config.yaml
n_layer: 12
d_model: 192
norm_eps: 1e-05
rope_base: 10000.0
lr: 0.00123
beta2: 0.95
grad_clip: 1.0
MLP neurons of a small language model. Each row is named by its layer, matrix (down: output weights) and neuron, and shows model dimensions 0-127. Each number is 128 + 24 x the weight over its row's rms, rounded and kept within 0 to 255. A neuron's up and down rows have the sign that makes its largest values positive.
Before each neuron's rows, "fires before" lists the tokens most often just after its 100 highest values on Wikipedia text that the model never trained on. A number after a token or word is its count.

fires before: "uring " 20, "et" 9, "ec" 6, "own " 6, "ev" 6, "ep" 6
L8.down251 [127 114 111 103 153 137 148  89 174 113 140 148 128 141 136 102 130 120 114 140 145  99 157 100 127 127  98 146 113 112 108  95 155  88 124 111  75 160 132 107 136  83 127 161 108 144 133 124 117 132 146 125  79 126 162 145  98 114 144 113 102  89  84 121 171 119 111 106  97 127 120 107 201 141 116  91  78 131 140 107 151 131 138 176 128 130 118 124 132 135 120 116 104 125  85 133 111 125 128 119 127 138 170 138  95 135 133 146 107 121 133 152 128 108 148 139 172 114 134 142 122 151 137  96 136 122  84  97]

fires before: "," 24, "8" 8, "5" 6, "5 " 5, "4" 5, "6" 5
L2.down285 [154 122 149 129 138 147  80 104 146 150 135 179 129  91 150 107 117 134 134 151 101 144 122 109  82 134 117 166 168 175 110 101 131 123 128 100 161  84 127 147 117  85 136  99 130  98  85 128 144  86  94 114 162 136 107 131 128 143 124 125 134 131 146 120  92 138 106 172  77 143 152 145  92 156 113 201 105 113 146  52 142 170 126 145 148 130 127 124  98 154  90 118 140  59 163 155  97 124 141  85 111 131 104 126 126 143 144 114 105 159  76 128 133  97 109 166 127 107 117 132 109 117 131 118 112 158 126 128]

fires before: "to " 16, "em" 8, "ion" 8, "t" 7, "al " 6, "im" 5
L9.down13 [ 93 104 109 166 153 118 144 118  83 108 100 126 109 159 135 133 135 117 143 160  99 120 165 117 138  97 109 145 119  67 141 109 128 121 125 102 150 166  92 128 122 107 151 161 134 109 119 128 182  87  77 154 121 116 159  79 124 141 136 128  76  92 134 143 150 123 125 103 116 140 112 146 148 130 101 131 176 137 158 116 115 126 156 129 149 128 139 124 166 130 120 157 172 114 146  95 120 110  86 146  94 105 127  99 116 174  88 168 107  91 130 121 132 130 114 118 145 142 103 109  96 116 156 141 137 133 164  88]

fires before: "," 15, "6 " 12, ":" 9, "3 " 8, "5" 8, "0" 5
L4.down281 [143 131 132  88 130 136 162 131  91 146 152 106 100 121 138 109 137 143 115  93 117 126 144 161 120 133 101 161 122 141 119 119 124 149 133 102 140 148 173 114 163  94  95 110 110 121 128 105  68 119 115  97 125 114  89 199 120 121 130 127 119 158 128 138 106 144 139 104 134 143 187 101 155 116 125  77  80 103 153  84 107 116  90 153 156 109 135  97 102  66 128 107 134 183  96 131 123  93 135 151 123  94  82 177 131 122 113 131  99 123 150 157 129 137 133 147 143 107 151 132 120  92 132 124 142 121 207 121]

fires before: "1 " 10, ". " 10, "7 " 9, "8 " 8, "od" 8, "6 " 8
L4.down210 [161 156 168 148 140 151 132 108  88 144 161 115 174 114 157 145 133 148 135 117 151 147 143 144 129 160  84 131 154 142  99  99 127 112 150 118 125 115  85 108 116 113 130 167 106 121 149 122 154 142 148 103 131 134 132  81 126  99  82 155  98 114 159  89 124 132 136  89  91 159 148 128 125 141 122 129 123 112 150 105 140 174  88 134  64 119 163 120 129 105 138 152 128 113 127 132 103  97  98 139 127  99  98  72 114 134 102  82 154 123 123  84 133 135 132 124 105 174 127 116  93 110 146 157 135 121  94  81]

fires before: "\n\n" 48, " " 12, "," 5, "The " 4
L4.down190 [105 137 138 128  88 137 124 132 107 162 175 101 140  93  82 109 137 166 138  94 106 124 129 111 134 160 102  81 141 103 133 109 107  92 165 181 126 115 126 138 136 120 152 170 144 126  96 157 164 114 182 134 165 126 100 161  94  93 121 148 155 110 145 145 104 129 121  97 115 148  85 136 133  92 110 140 132 137 120 153 152  90 143 127 147  98 142 157 133 117 107 151 156  95 136 117 125 156  99 121 131 134 145 108 116 136 121  95 108 140 160 143 140 138 109 139 158 135 135 123 110 130 133 149 156 129 103  99]

fires before: "," 14, "8" 11, "}" 11, "." 8, "2" 7, "6" 6
L8.down360 [141  95 133 143 105 136 136 150 138 123 101 136  90  99 135 137 150 135 145 141 117 134 152 139 132 110 156 107 171 126 139 115 134 147 107  65 149  87 150 109 151 151 134  76 156  99 125 137 155 120 148 140  71 144  90 134  99 159 117 117 161 103 116 178 152 130 144 148 134 151 164 111  39 104 134 153 161 139 122 129  99 107 136 103 104 150  70 158 167 126 150  84 118 153 115 133 125 111 135  66 134 161 128 118 127 135 108 199 103 123 195 144 133 118 117 141  92 124 119 107 101 137  85 158 128  90 127 149]

fires before: "en " 31, "y " 7, "re" 6, "u" 5, "ers" 5
L4.down89 [106 148 148 151 129 160 169 144 101 142 145 130 119 105 149 160 114 145 130  93 174 104 145 154 117  99 113 130 107 147 149 130 157 172  98 138 107 141 131  98 115  89 120 114 125 101 118  99 158  77 149 115 112 134 143  98 163 142 136 117 115  98 154 170 104 112 110 144 100  89 122  96 120 127 145 146 124 144 115 129 121 103 150 146 152  98 106 141 117 106 167 147 167 125 159 138 111 106  89 135  92 164  78 122 118 127 191  82 131  91 136 120 127 151 169 121 141 137 124 157 151  99 120 179 147 110  92 150]

fires before: "of " 35, "was " 5, "to " 5, "in " 4, "on " 4
L4.down348 [112 139 162 119 105 148 120 119 113 121 156 131 157 147 137  99 115 147 109  93 143 106 107 127 135 139  90 111  97 107 156 137 132 175 154 141 155 145  83 143 126 145 124 143 129 122 133 130 123 144 116 132 127 129 144 187 136 111 117 148 120 112 108  61 118 121 129 129 173 168 115 156  85 142 138  81 119 140 150 133 127 116  94 123 151 139 142  85 175 107 154 123 143  80 107 110 117 147 125 113 135 105 130 108 167 154 119 172 151 106 119 156 140 157  88 142 166 123 121  87 110 138 148 129 117  91 139 119]

fires before: "and " 23, "of " 12, "(" 10, "for " 9, "at " 5, "in " 5
L4.down253 [148 178 177 138 151 130 165 138 141 112 121  99 133 179 179 155 113 158 170 139 173 136 130 131 160 132  82 115 145 120  99 122 141 152 122 137 144 107  98 126 128 103 146  96 133 128 143 148 118 110 159 123 137 122 164 138 135 145 153 134 108 103 143  98 132 126 151 148 126  93 115 100 134 129 172 124  94 155 126 136 126 110 151 142 163 126 177 162 118 134 127 161  87 127 120 128 115 131 118 130 111 151 126 128 115 109  99 105 138 146 106 132 100 125 130 139 136 153 154 110 130  94 104 182 121 174 145 113]